Weights of a small GPT-style language model, trained from scratch on English Wikipedia.
Architecture: LayerNorm before each block, learned positions, biases, tied embeddings.
MLP neurons of a small language model. Each row is named by its layer, matrix (up: input weights) and neuron, and shows model dimensions 16-111. Each number is 128 + 32 x the weight over its row's rms, rounded and kept within 0 to 255.
After each neuron's rows, "fires after" lists the tokens most often just before its 100 highest values on Wikipedia text that the model never trained on.

L4.up1417 [133 157 144 147  80 138 144 139 154 122 121 127 131 188  81 147  80 178 116  88 108 170 110 107 143 129 135 163 146 152 107  86 164 145 168  78 175 148 155 133 133 151 141 173 117  85 204 127 123 129 145 163 164 132 119 171 123 127 142 132 118  92  83 153 125 164 118 128 139 179 105 128 140 157 149 130 128 139 146 103 111 215 102 123 154  81 121 142  65  74 166 148 112 141 217 126]
fires after: " the"

L4.up1092 [ 90 109 140 156 149  84  74 153 100  77 167 148 123 142 116 208 163  80 113 137 144 126 110 135 165 144 101 198  83 137  84  94 106 141 142 123  78 152  57  98 139 108 110  91 156 138 116 169  77  89 115  74 122 114 104 130 212 125 142 127  71 145 168 144 116 131 134 163 164 108 125 136 126 106 122 131  99 179 146  71 153 162 108 128 134 102 149 141  99 131 178 132  85 128  81 158]
fires after: " |", " the", " to"

L4.up649 [135  90 122 143 124 185 104 149 167 108 101  97 128 164 114  34 116 148 155 136 135 112 133 148 111 160 119 146 134  70  88 110  99 119  94 122  99 108 120 164  50 130 161  91 105 148 138 110 107 135 125 202 137 134  83  93  98 108 126 154 123 193 133 130  86 127 108 131 120 145  69 147 109 142  80 161 129 115 126  78 112 109  82  66 110 137 148 110 118  68 165 119 107 162 135 125]
fires after: " of", " in", " to", " for"

L4.up527 [142 118  59 139  90 111  99  27  90  59  90  47  98 159 131 141 161 126 145 176 136 111 134 124 141 102 112 138 108 114 109 149 155 133 124 128 228 136  88 100 141 185  78  86  99  93 141 132  93 136 128 158 132  99 166 135 137 128 152 178 144 112 175 154 100 183 105 101 137  56 143 179  97 123 121 131 201 109 169 129 124 170  95 144 112 128 117  94 125 160 142 146  94 140 133 133]
fires after: " ", "|", ".", ":", " 1", " votes"

L4.up1247 [149 120 184 181 104 150 140 118 150 144  83 149 162 150 133  90 119 149 102 112 149 153 183 126 124 134 134 129 113 115  67  99 107 137 109 157  93  69 130 139 100  71 148 137 127 106 164 138 171 136 134 155  86 154 129 106  93 142 120 150  66 167  84 159  84 103 137  97 107 167 141 158 110 126 159 140  88 180 164 132 201 171 117 126 137 148 138  98 156 130  76 176  71 118 143 125]
fires after: " has", " had", " have", ":", " with"

L4.up902 [143 187 148 217  77 174 148 147 102 103 160 166 141 111 123 141  84 159 139  79 125 112  60 149 188  91 160 125  76 152 142 124 123 126 135 147 106 149 182 119 118 150  88 135  97 169 154 102 149  79 119 144  83 104 152 154 104 140  77 110 138 139 148 180 163  87 115 161 104  90 111 184 143 170 116 185 139 140 140 153 124 126 106 130 168  59 124  68 121 104 138 148 135 141 161 116]
fires after: " his", "s", " her", " in", " its"

L4.up773 [ 99 116 182 153 171 110  75 149 116  58 130 179 138 126 146 111 134 167 108 140 125 194 156 194 135 140 171 124  87 138 195 156 144 136 149 123 119  93 137 117  85 109 159 117 155 130 117 136 130 162  92 111  74 144 128 157 141 164 141  88 133 139 100 188 102  83 157  86 123 122 132 129  98 145 115  93 114 151 164 120 196 122 137 146  68 117 132 132 153  92 175 207 112 124 116 131]
fires after: ",", " and"

L4.up1287 [ 96 134 108 154 112  95 200 140 130 170 195  69 124 120 110 159  77 167  94 115 123 108 190 146  95 114 103 156 108 153 178 109 126 101 112 136 134 112 143  86 126  97 117 100 119 136  98 156  92 130 173  66 125 121 128 203 101  75  67 128  91 126 130 140 133 140  52 100  81 144  89 104 120  76 122 104  82 125 110 159 148 117 129 172  59  64 117 122 103  84 111  76 189  73 170 151]
fires after: " a", " was", " as", " is", " the"

L4.up1249 [149 111 183 108  84 114 135 104  98 159 122 139  74 133 162 109 147 145 137  80 130 117 146 145 153 120 128 131 168 134 182 108 112 100  88  82 136 141  90 160 126 181 120 139  84 110 126 153 136 122 104 131  95  96 208 171 124 141 142  65 139 202 150  97 162 155 139 148 146 115 108 156 127 131 116 136  94  68  99  12 164 137 115 148 102 157 130 120 133 111 116 145 125 169 164  71]
fires after: " and", " Website", " the", " there", " well"

L4.up325 [147 120 187 154 175 123 122 120 100  79 104 130 125 145 182 141 137 153 147 103 147  86 123 165 130  97 102 168 155  95 134 180  98 141 125 155 100 117 132  90 130 102 102 124 121 158 108  76 103 165 106  85 161 117 132 116 126 167 150 131 100  97 115 168  91 131 102 136 119 111 162 147 172 164 107 132 136 131  57  92 140 139 120 115 119 115  41 118 172  90 142 117 177  74 116 157]
fires after: "S", " a", " was", " No"

L4.up1504 [101 141 120 169 157 136 107 134 132 167 163 107 102 151 132  98 155 101 137  62 122 154 144 172 118 198 159  98 101 109 124 121 134 168 130 145 113 137  85  74 127 105 139 166 238 144 127 154 127 140 125 103 161 142 156 162 124 114 148 143  97 112  94 136 168 155 213 116 118 128 169  74 165 181 110 156 105 106 124 124 123 154 161 155  91  78 124 138 140 100 159 169 143 129 122 134]
fires after: " |"

L4.up1108 [166  39 255  82 101 116 111  52  69 110 168 101  73 158  91 111  90 145 138  87 203 183 118  64 143 117 116 133 158 143 130 142 144 128 147 159 188 199 137 146 159  67 140 173 178 135 111 126  69 126 114 143 127 152 126 197 133 152 174 142 132 155 102  71 126 140 127 156 137 141 101 110 135 129  86  93 159 196 115  90 135  76 117 156  91 131 106  98  94  98 134 124 116 142 121 170]
fires after: " ", " and", " was", " |", " the", " he"

L4.up801 [145 144 160 121 146 118 123 142 162 131 134 133 156  77 145 168  91 168  53 159 146 132 123 168  90 119 116  89 123  95  96  82  93  65 142  82 174 118  95 179 131 103  87 168 126 136 134 206 114 159 119 180 128  89 113 106  74 164 114 128  47  84  61  92 120 140  77 100 132  86 139 167 155 137 145  87  66  89 113 183 138 191 113 161 127  88 184 158  86 147 108  98 125  54 167 139]
fires after: " a", "The", " The", " an", "==", "\n"

L4.up557 [114 128 182  97 117 181 164 125 125 173 137 108 199 130 173 116 145 183  71 142 119 122 155 173  89 208 164  97 133 153  81 150 126 136 108 121  94 127 126 161  94 108 179 138  92 122 120 107 101 126 156 141  99 116 147 111 158 114 127 143 134  99 130 119  73 150 155  49  62 170 115 181 147 152 152 113 142  89 126 101 109  93 135 180 126 109 176 162  70 122 175 127  92 114 132 155]
fires after: ".", "\n", " \""

L4.up73 [151  95 146 105 125 190 123  93 166 187 198 116 123 120 137 154  97  93 151 156 151  94 113 120  92 153 161 135 139 150 160 182 140 126 107 119 146 160  61 157  94 158 120 147  89 168  99  70  56 144 152  54 121  99 137 130 134  91 109 147 146  88 163 143  94  86 151 108 132 142 130 118 132 105  99  53 165 113 145 126 194 160 104 105 185 123 181 125  97 143 155 131 117 116 105 171]
fires after: " was", " is", " it", "'", " are", " be"

L4.up638 [100  89 114 122 136 171 103 139  90 101 116 147 162 121 132 152 121 162 136 111 128 112 132 182 106 153 103 168  81 148 120 108 152 182  99 187 173 165 129 132 121 113 107  35 119 126 126  90 136 142 109 151 154  72  74  86 165  84 127 101  95 116 128  47  64 127 152 125  83 108 147  97  65 183 173 121 166  93  90 131 143 103 131 120 126 110  58 127 153  73 150 122  76 123 121 126]
fires after: "\n", " in", " In"

L4.up831 [103 169 133 100 141 142 102 141  97 141 140 205 171 103 126 137  99 140 136 133 122 130  83 144 165 155 187 138  83  97 132 100 129 106  80 126 148  85  99 135  90 200 111  92  96 152 156 103 143 121  94  88 147  90 140 143 135 143  89 178  99  88 188 129 127  76 119  89 132 137 133  80 123 146 162 115 141  92 166 130 140 117 132 102 158 146 108  97 101 135 145 152  88 128 127 127]
fires after: " the", " |", "'"

L4.up291 [187 177 243 164  77 119  74 138  90 119 128 146 147 139  76 148 134  58 144 149 167 111 160 203 116  88 164 144 201 132 133 125 126 140 110 144 116 167 113 127 106 116 105 160 193  75 103 131 104  42 173  90 136 186  89 124 100 123  97 100 143 146 102 138 126 157 113 141 134 114  36 100 147 157 144 152 182 136 151 142 180  74 115 140  82 119 115  73 141 103  98  78  68 125  82 122]
fires after: " the", " a", " of", " \"", " 1", " 2"

L4.up72 [103  75  95 162  73  87 150 135 101 119 139 127  96 131 186 163 110 187 135 151  58 112  94 121 119  64 174 115 120 134 178 127 151 103 159 140 125 114 115  61  80  53 102 118 113 143 152 146 161  90 147 175 100 146 133 131 162 122 151 101 146  53 148 105 127 163  55 169 210 130 161 180 136 180 154 109  60 142  97 115  57 153 143 151 110 185 162 120 176 124 132 132  83 161 153 168]
fires after: ","

L4.up71 [153 113 150 173  69  59 121 149  63  67 102 141 120 115  99 105  87 135 143 103 116 165 117 109 152 118 174 160 197 158 156  58  89 102  95 144 129 134 126  95  71 111  80  99 156 112 101 137 123 118 114 107 111 121  97 115 118 142  85 180 143 176 132 128 135 137 104 113 172 114 113 135 164 111 108 122  85  99  99 149 171 107 158 126  81 148 125  76 144  65 165 116 102 148 150 137]
fires after: "'", " J", " No"

L4.up1316 [190 159 112 156 106 137 143 134 166 128  88 113 127 147 176 129 132  81 134 120 163  46  62 109 192 124  76 178 126  88 121 112 136  69 125 154 134 129 118 128 118 139 189 113 157 121 159 161 144 119 127 120 131 156 135 115  84 110  97 167 116 111 158 168  95 142 134 169  83  96 183 108 119  32  41 139  79 130 100 112 176  91 123 138 124 129 141 119 141 126  95 129  84 106 102 116]
fires after: ",", " However", " and", "You"

L4.up1349 [138 129 168  85 145  70  65 176 108 145 104 178 145  58 171 158 111  91  68 157 144 121  97 130 107 151  88 153 133 141 111 127 122 138 168 149 139 148 108 107  78 143 122  79 130  87 155 103 121  68 135  75 160 105 148  84 134 113 141 137 146 111 131 163  73 140 121 104 141  94 149 109 128 112 116  86 114 153 145 140 138 141 189 153 163 163 129 116 177 134 152 150 137 159 144  64]
fires after: " the", " The", " and", " \\", "The", " anti"

L4.up401 [102 126 140 142  99 154 119 184 167 124  90 134 126 166 111 146 173 192 135 170 169 197 103 115 202  97 149 101 157 153 120 156 152  68 162 160 110 138 128 168 151 118 145 166 173 166 108 149 166 139 154 111 101  56 169 117  77 123 174 115 113 134 158  96  68 180 131 167 155 138  96 164 108 134  81 101 104  91 136 103 173  97  84 135 147 131 147 152 129 162  94 131 134  85 103  90]
fires after: " |", " Private", ";", " ISBN"

L4.up564 [109 118 128 149 122  79 158 110 115 101 143 164 101  85 203 136 137 133 149 129 179 135 158 116  29 114  71 122  69  85 169 162  99 143  35 179  99 100 125 151 140 161  91 155 138 104  78 124 178 115 124 133 177 144 165 147 133 132 163 198 168 169 124 143  68 142 127  85 142 174 151 127 101 111 138 151 197 153 145 144 150 105 131 124 126 121  74 185 121 123 107 170  97 106 135 152]
fires after: "\n", " Name", ")"

L4.up912 [101  43 192 173  83 122 156 128 153 163  78 147 126 170  78 139 151 132 122 134 151 179 137 102 121  97 183 125 109 119  98 129 159 203 105 103 138 157 147 163  74  89  77 163 109  91  84  56 118 175  94 156 148  92 140  96  91 134 149 164 107 114 140  94 114 190 163 128 136 125 160 169 173 119 156 116 122 140  75 180  96  85 129 112 134 135 124 142  88 111 117  98 131 119 128 144]
fires after: " U", " St", " M", " No", "C", " R"

L4.up922 [115 154  98 212 107 108 121  90 134  82 113  94 103  65 144 138  90  63 161 165 114 208 134  82 148  98  93 165 102 103 122 148  72 117 163  87 211 115 147 101 114 114 112 102 130 146 128 155 134 165 187 198 157 193 143 117 147 103 142 144 117 124 165 137 145 171  93 120 150 109 117  68 103 166 109 164  83 125 182 113  87 104 100  94 153  99 133  81 116  56 127 143 165 125 148 174]
fires after: "|", "\n"

L4.up301 [106 141 191 174 118 165 169 102 116 164 141 175 150 107 127 134  74  55 141 162 169 139  71  86 147 135 197 196 136 175 157 136 112 121 152 117 117 148 100 141  76 138  91 147 144 143 147 142  86 179 141 133 134 128 124 163 104  92 164 135 127 124 173 139 150  93  80  90 137 134 114  88 166 112 122  88 104 127 133 127 165  88 187 112 181 151 156 170 127  95 108 118 149 106 131 158]
fires after: " was", " is", " were", " are"

L4.up447 [152 153  94 197 149  85 119 178  91 161 148 137 106 213 101 193  83 130  79  90 135 165 163 157 157 142  77 133 169 104 151 144 107 127 185 168 145 153 106 151 155 121 113 162 131 102 155 125 142 134 167 122 155 176 133 169 137  82  88 105 132 113 110 176  95 113 124 131 167 108 124 142 134 137  85  96 154 159 112 130 132 108 131  96  68 203 132  79 132 151 112 132 127  95 128 142]
fires after: " the", " The", "The", "s", " a"

L4.up376 [125 138 162 180 107 128 120 157 112  59 176 152  79  60 113 147 130 116 130 107 159  91 112 126 146 163 131  96 109 136  97 117 211  97 154  85 113 104 132 141 162 135 113 169 149 168 151  99 152 198  93 101 135 106 173 127  90  66 103 137  97 117  74 160 152 153 147 161 120  87 117 139  83 119 100  69 154 144 126 174 111 208 140 124 111 122 106 132 144 120 164 106 106 141 120  81]
fires after: " ", " |"

L4.up437 [138 137 141 119 122  93 131 144 106 117 148  62 146 148 129 135  40 169 140 132 115 122 123 180 107  83  57  81 112 116 151  91 157 138 159 105 159 126 176 161 142  80  99 140  84  43 112 136 120  82 134  60 144  92 115 189 143 211 106 129 128  63  95 159 115 130 163 101 180 143 129 143 128 101 104 107 119 115 144 157 116 197 113 179 128 133  78  96 107 109  84 153 120  94 188 118]
fires after: " a", " the", "'", " The", " one"

L4.up217 [165 124 130 134 133 122 136 134 107 113 103 145  92 141  88 142  83  97  99 180 162 135 152 113 122 171  90 143 101 101 161 179 124 161 143  90 126 152 127 138 106 129 156 117 135 148 152 127 118  48 145 114 156 104 103 130 116 115  96 154 122  82 133  65  77 140 106 141 107 159 109  84 119 167 123 139 101 129 150 156 154 128 103 175 120 152 104 170 130 106 152 162  89  95 153 149]
fires after: " the", " The", " this", "The"

L4.up426 [152 127 144  92  98 147  97 110 104 136 125 145  89 150 108 144  93 162  78  98 102  94  93 167 103 106 152 150 202 127 117 148  91 115 130  82 109 144 157 154  94  96 116 101 198 192 101 115 151 162 130 115 149  89 116 184 145 197 117  91 129 165 127 186  83  79 147 118 168 104 121 126 124  97 203 167 122 102 152  93 171 148 140 114 130 142 101 116  83 115 134 147 149 155 108 151]
fires after: "|", ",", " on", " is", " was"

L4.up165 [159 142 142 115  57 137 185  90 112 124 126 141  63 177 204 144 118  96 190 149  83 123  96 138 170  88  52 147 184 100 176 112 140 142  85 144 152 153 118 157  91  91 112 110 137 153 118 145 145 117 114 130 124 164 111 125 155 146  83 115 116 113 137 123 197 150 103 123 126  99 138  96 162 158 106 106 164  66  97 115 170 165  79 128 110  77  73 107 102 110 117 185 149 121  94 143]
fires after: " 4", " of", " 2", "'", " ×", " the"

L4.up1376 [118 132 110 137 128 166 160 190 125 104  97 152 171 152 127 147  91 133 127  68 107  77 144 164 160 112  91 119 155 164 134 159 122 179 103 125 120 113 100 163 101 139 127 104 217 101 139 193 113  93  97  59 125 137 179 131 113  57 119 152 182 129 126 150  90 140 123  83 109 190 177 106 122 163 125 163 159 181 103  79 182 113 102 108 102 144 130 136 135 179  92 137 134 128 152 105]
fires after: "\n", " \""

L4.up200 [124 151 156 117  99 111 138 107 145 110 148 126 112 182 123 143 122 122 186 146 151 172 107 145 154 154 156 131 122 109  92 157 118 111 117 126 110  79 225 141  59 150 113 117 136  63  86  91 101 127 121 127 160  75 107 116 131 120 141 144  96 101 151 122 150 112 173 152 180  95 132 127 175 127  95 146 122 183 105  99  92 109 175 154 115 144 165 146 138 106 154 160  90  75 122 177]
fires after: ",", "S", " New", " U", "N", " in"

L4.up1187 [141 160 160 159 146  90 151 133  56 148 114 126 144 122 101 129 130 169 150 157 200 157 104 152 141  75  44 172 129 164 145  87 128 145  42 140 150 146  85  80 156 125 105 157  89 147 129 168  64 100  69 171 177  77  98 109 107 164  78 108 127 134 137 122 167 105 148  97 120 148 103 137 162 127 111 165 123 143 105 162 116 117 169 112 120 189 144 118 130 145 138 128 123 102  81 124]
fires after: " was", " is", " not", " un", " are", " were"

L4.up808 [ 86  85 118 108  80  83 114 132 124  61 150 106  98 118 132 138 113 140  90 129 156 164 148 179 115 108 149 200 197 163  96  97 106 129 183 112 119 137 104 130  90 105  57  35 143 128  98  64  85 117 100  98 193  73 120 113 151 152 140 153  26 121 133 127  69 148 118 133 124 116 142 175 103  74 103 133 150 142 188 158 133 132 151 115 178 107 161 136 155 101 104 167 105 173 152 117]
fires after: " and", ":", " had", " has", " was"

L4.up461 [ 81 169 161 167 138 130  79 114 129 146 151  63 130  59 190 179 153 149 100 106 130 139 116 128 208  94  76 129 100 113  73 117 155 112  92 141 110 107  94 131 102 208  85 119 160 106  78 126 160  90 117 177  63 133 122 191 103  63 137 100 121 126 126 138  78 169 127 103 161 106 129  93 139 186 128 153 131 159  98  81 115 146 108 128  86 144  90 188 132 167 138 101  99 154 118 135]
fires after: "S", " U", " the", " No", " A", " R"

L4.up160 [113 132 135 144 141 155 168 149 152 120 146 157 184 155 126 113 139 140  75  99 142 180 106  89 138 137 150 235 124 138 145 111  93 118  72 151 116 168 132 159  51 129 136 106  83 154  69  78 110 111  86 133 169  82 116 149 142 129 116 161 122 102  93 147 140  87 145  97  97 175 134 108 129  61 159 130 135 160 118 151 193 109  84 139 160  94 127 119  77 129  95 136 135 153  88  89]
fires after: "'", " is", " was", " in", " re", " has"

L4.up936 [122 129 180  80 135 114 187  77  83  72 100  61  86 137 133 116 143 167 130 147 165 131  92 123 120 119  91 128  99 116 117 152 102 144 157 129 161  56 135 142 128 167 182 135 133 113 139 146  81 103 102  76 162 149 162 177 148  56 152 159 100 189 127 133 189 132 141 101 113 119 131 177 121 150  99 112 135 139 132  72 125 141 137 118 174 168 105 142 140 158 171 176 110 129 129 154]
fires after: "\n"

L4.up683 [177 200 137 107 117  53 114 128 142 152 146  91 105 186  68 118  90 141 173  85 106 216 108 171  99 136 102 151 110 115 153 138 133 131 105 118 106  65 106 174  54 147 100 133 158 128  92 124 140 139 117  90 109 127  84 118 141 112  65 139 124 101 170  97  94 154 146  78  97  93 138 113 148 130  98 176 151 154 186 103 153 149 154 139 128 156 134 125 206 131 107  99 129 141  92 115]
fires after: " the", " of", " a", " The", " "

L4.up294 [120 109 156 150 139 126 119 128 191 132 169 165 165 140 143 125 118 108 127 128 123 176 116 134 156 113 164 128 157 128 106 139 174 104 130 137  83 108  85 121  58  88 148 166 132 151 112  96 175 109 154 100 144 158 151  86  88 134 149  83  86 127  91  85 155 112 241 137 109 105 153  87  87 113 121  94  96 136 184  47 150 125 103 125 132 179 145 110 133 188  80 101 161 135 100 142]
fires after: " |", " Private"

L4.up260 [151  81 151  83 156 127 163 116 174 144 140 146 159 139 196  96  97 107  99 111 139 125 101 141 179 113 128 182 129 140 107 180 150 143  98 135  90 140  77  90 126 158 166 173 134 105 111 159 133 118 144 165 101  87 158  62 136 127 161  92  58 146 125 166 132  85 113 168  95  91 179 150 137 161 127 191 202 158 132 145  72 166 173 152 157 135 134 122  64 102 173  93 156  97 122 107]
fires after: ",", " and", "==", " to"

L4.up162 [126 179 132 174 135 139 167 112 103 115 145 151 149 163 142  68  49  76 120 175 193 135 121 130 130 155 148 137 153  96 124 145 132 168 130  57  56 157 143 130 146  88 122  84 201  84 134  99 131 119 171 160 145  92 164 124 189 131 127 110 116  80 185 146 124  93 145 119 114 125 125 135  95 126  88 166 180  94 111 137 114 199 119  92 136 138  70 119 141  88  88 105 142 133 117 184]
fires after: " in", " In", "In", " a", " the", " for"

L4.up1096 [108 139 141 112 179 120 175 144 219 150 161  88 111 159 142 122 175 120 175 103 150 108 159 148  98 123 112  91  76 134 122  82 143 147 107 127 109 126  65 128 151  93 140 147 124 141 145 153  65 135 151 214  96 145 127 104 109 142  62 100 108 141 155 145 126 124 149 105 122 147 170  84 141 128 155  97 110  78  60 186 102 118 107 152 110 120  93 122 124 128 176 144 178 155 121 124]
fires after: " |", " Men", " Women"

L4.up1058 [101 116  86 107 104  76 156 140 164 134 106 126 137 130 130 136 146 134 142  92 168  87  96 172  80 103 146  78 109 126  70  79 128 134 185 173  88 110 100 217 104  60 164 134 147 166 144 136 177 129  93 129 115  93 128 112 209  74 121 157 146 104 125 166 121  91 169 154 138  93 153 182 145  95 156  90 128 128  90 164 148 103 175 122 128 107 157 132 129 134 176  73 100 127  96 106]
fires after: " |", " 1", " 0", "i"

L4.up1442 [113 104 119 112 122 120 121 154 167 138 133 132  71 101 133 127 121 111  80 129 182 149 153 123 125 136 103 167 135 141 150  42  88 142 163  80 127 138 116 136 138 123 175 137 173 164 119 169 134 146 115 121 194 176 133 139 125 110 190 144  97 110 129 109 190 177 228 173  99 107 104  89 129  73 138  96 127  91 137 126 130 178  67 143  98  99  88 139 119 153 129 159 134  87 117 145]
fires after: " ", " |", "."

L4.up275 [124 184 125 117 155 160  78 105 147 113 169  99 111 121 176  92  99 196 185 131 122 178 111 124 124 125 100 160 119 156 103  94 103 102  97 141 131  71 124 106 122 117 176  43 132  78  98 190 120 127 177 160 113 123  98  96 110 188 142 129 141 138 129 159 191  63 107  79 137 138 137 203  98 110  95  69 139 120 160 143 170 127 146 128  26 201 165 137 166 127 168  88 146  90  67  91]
fires after: ",", " that", ":"

L4.up60 [180 134 151  78  93 134  93 106 140 145 113 156 160 135 169 112  91 132 109 124 155 125 166 120 134  99  75 121 197 143 149 168 112  96 139  59 130 161 127 146 113 109 116  91  26 166  59  97 151  96  97  74 157 148  98 129 131 134  87 139 122  95 149  84 141 136 136 157 182 108 100 161 122 123 135  90 117 179  97 136 139 108 156 162 175 152  95 133 105 178 162 207 111 121  97 156]
fires after: " the", " as", " a", " de", " an"

L4.up1534 [ 98 124 142 190 100 130 187 172 162 103 154 130 152 117 173 157  74 140 185 161 118 129 121 178  94 107  91  54 136 155 131 159 175  89 178 109 164 118 223  95 142  99 165 138 134 113 136 167  70 170 111 192 130 143 126 104 151 101 107 104  69  55  86 186  67 128 181 188  96  85 151 115 197 102 119  94 146 133 131 128 142 193 172 110  49 156 158 111  87 126  82 120  58  82  88 102]
fires after: ",", " which", " that", " who"

L4.up578 [146 183 101 141 141 110 126 137 135 140 125 126 137 172 105  85  92 155 153  58 114 146 126 153  57 167 106 170  93 136 198 121 168  58 119  93 107  70 145 159 145 193 113 100 137 122 120  94 142  91  68 112 135 132  51  94 125 129 159 160  94 109 145 118 100  95 115 112 126  96 186 120 138 126 126 128 166 145 133 117 140 108 128 142 146 118  45 113 244 111  74 175 125 134 122  75]
fires after: " the", " a", " an", " National", " re", " de"

L4.up1473 [109 158  54 112 118  90  98 165 119  77  88 135 153 175  93 106  64 136 148 126 101 136  77 158 127 148  77 143 104 141 114 165 131 152 117 109 149 126 162 168 138 135 151 117 177 146 109 153 159 104 170 117 193 148  48 151 194 124 144 149 110  55 158 100 149 172 146 127 126 134 139  95 120 162 116 130 121 122  91 124  60 186 112 104 191 106 152 186  83 148 194 115 129  76 101 169]
fires after: ",", " New", " United", " U"

L4.up273 [116 133 203 157 123 115  65 107 130 164 159 114 145 101 108 105 124 107 129 134 104 120  79 134 108 161 108 147 154  84 182  98 114 163 101 133 125 140 135 154 120  89  52 134 141 176 182 243 163  91 123 167 152 123 119  62 154 103 123 113 104 110 100 168  93 112 113  92 114 116 124 150 146 126  93 159  95 115 155 194 135 198  88 153  94 133 159 173 123 141  93 127 119  66 109 127]
fires after: " |", "==", "-", " Website", ":", "|"

L4.up1234 [101 106 150 136 126 130 140 107  82 112 136 143  50  88 146 143 119  96 136 127 101 129 178 130 107 142 132 147 103 139 130 133 126 135 141 147 122 146  88 180  84 147  89 132 177 115 136 116 146 140 133 121 135 174 142 147 147 105  99 142 114  87  96 115 110 120 140 158 107 152 146  95 122 162  78  95  80  82 130 140 178 108 172 175 108 146 144 172 140 169 123 110 147  30 144 135]
fires after: " the", " New", " their"

L4.up730 [179 141 142 129 142 115 117 114 110 133  35 158 143  79 142 183  87 115  96 164 163 128  93 141 148 144 126 197 116 109 127 102  81 138 137 121 111 101 144 146 146 122 144 125 161  99 118 165 139  85 137 132 103 101 104  96 125 102 111 154 125 109 144 123 138 102 122 107 155 191 150 133 206 146  97 167 102 118 139 135 159 103 103 124 155 153 156  46 150 135 143 202 149 164 107  73]
fires after: " the", " The", " \"", "The"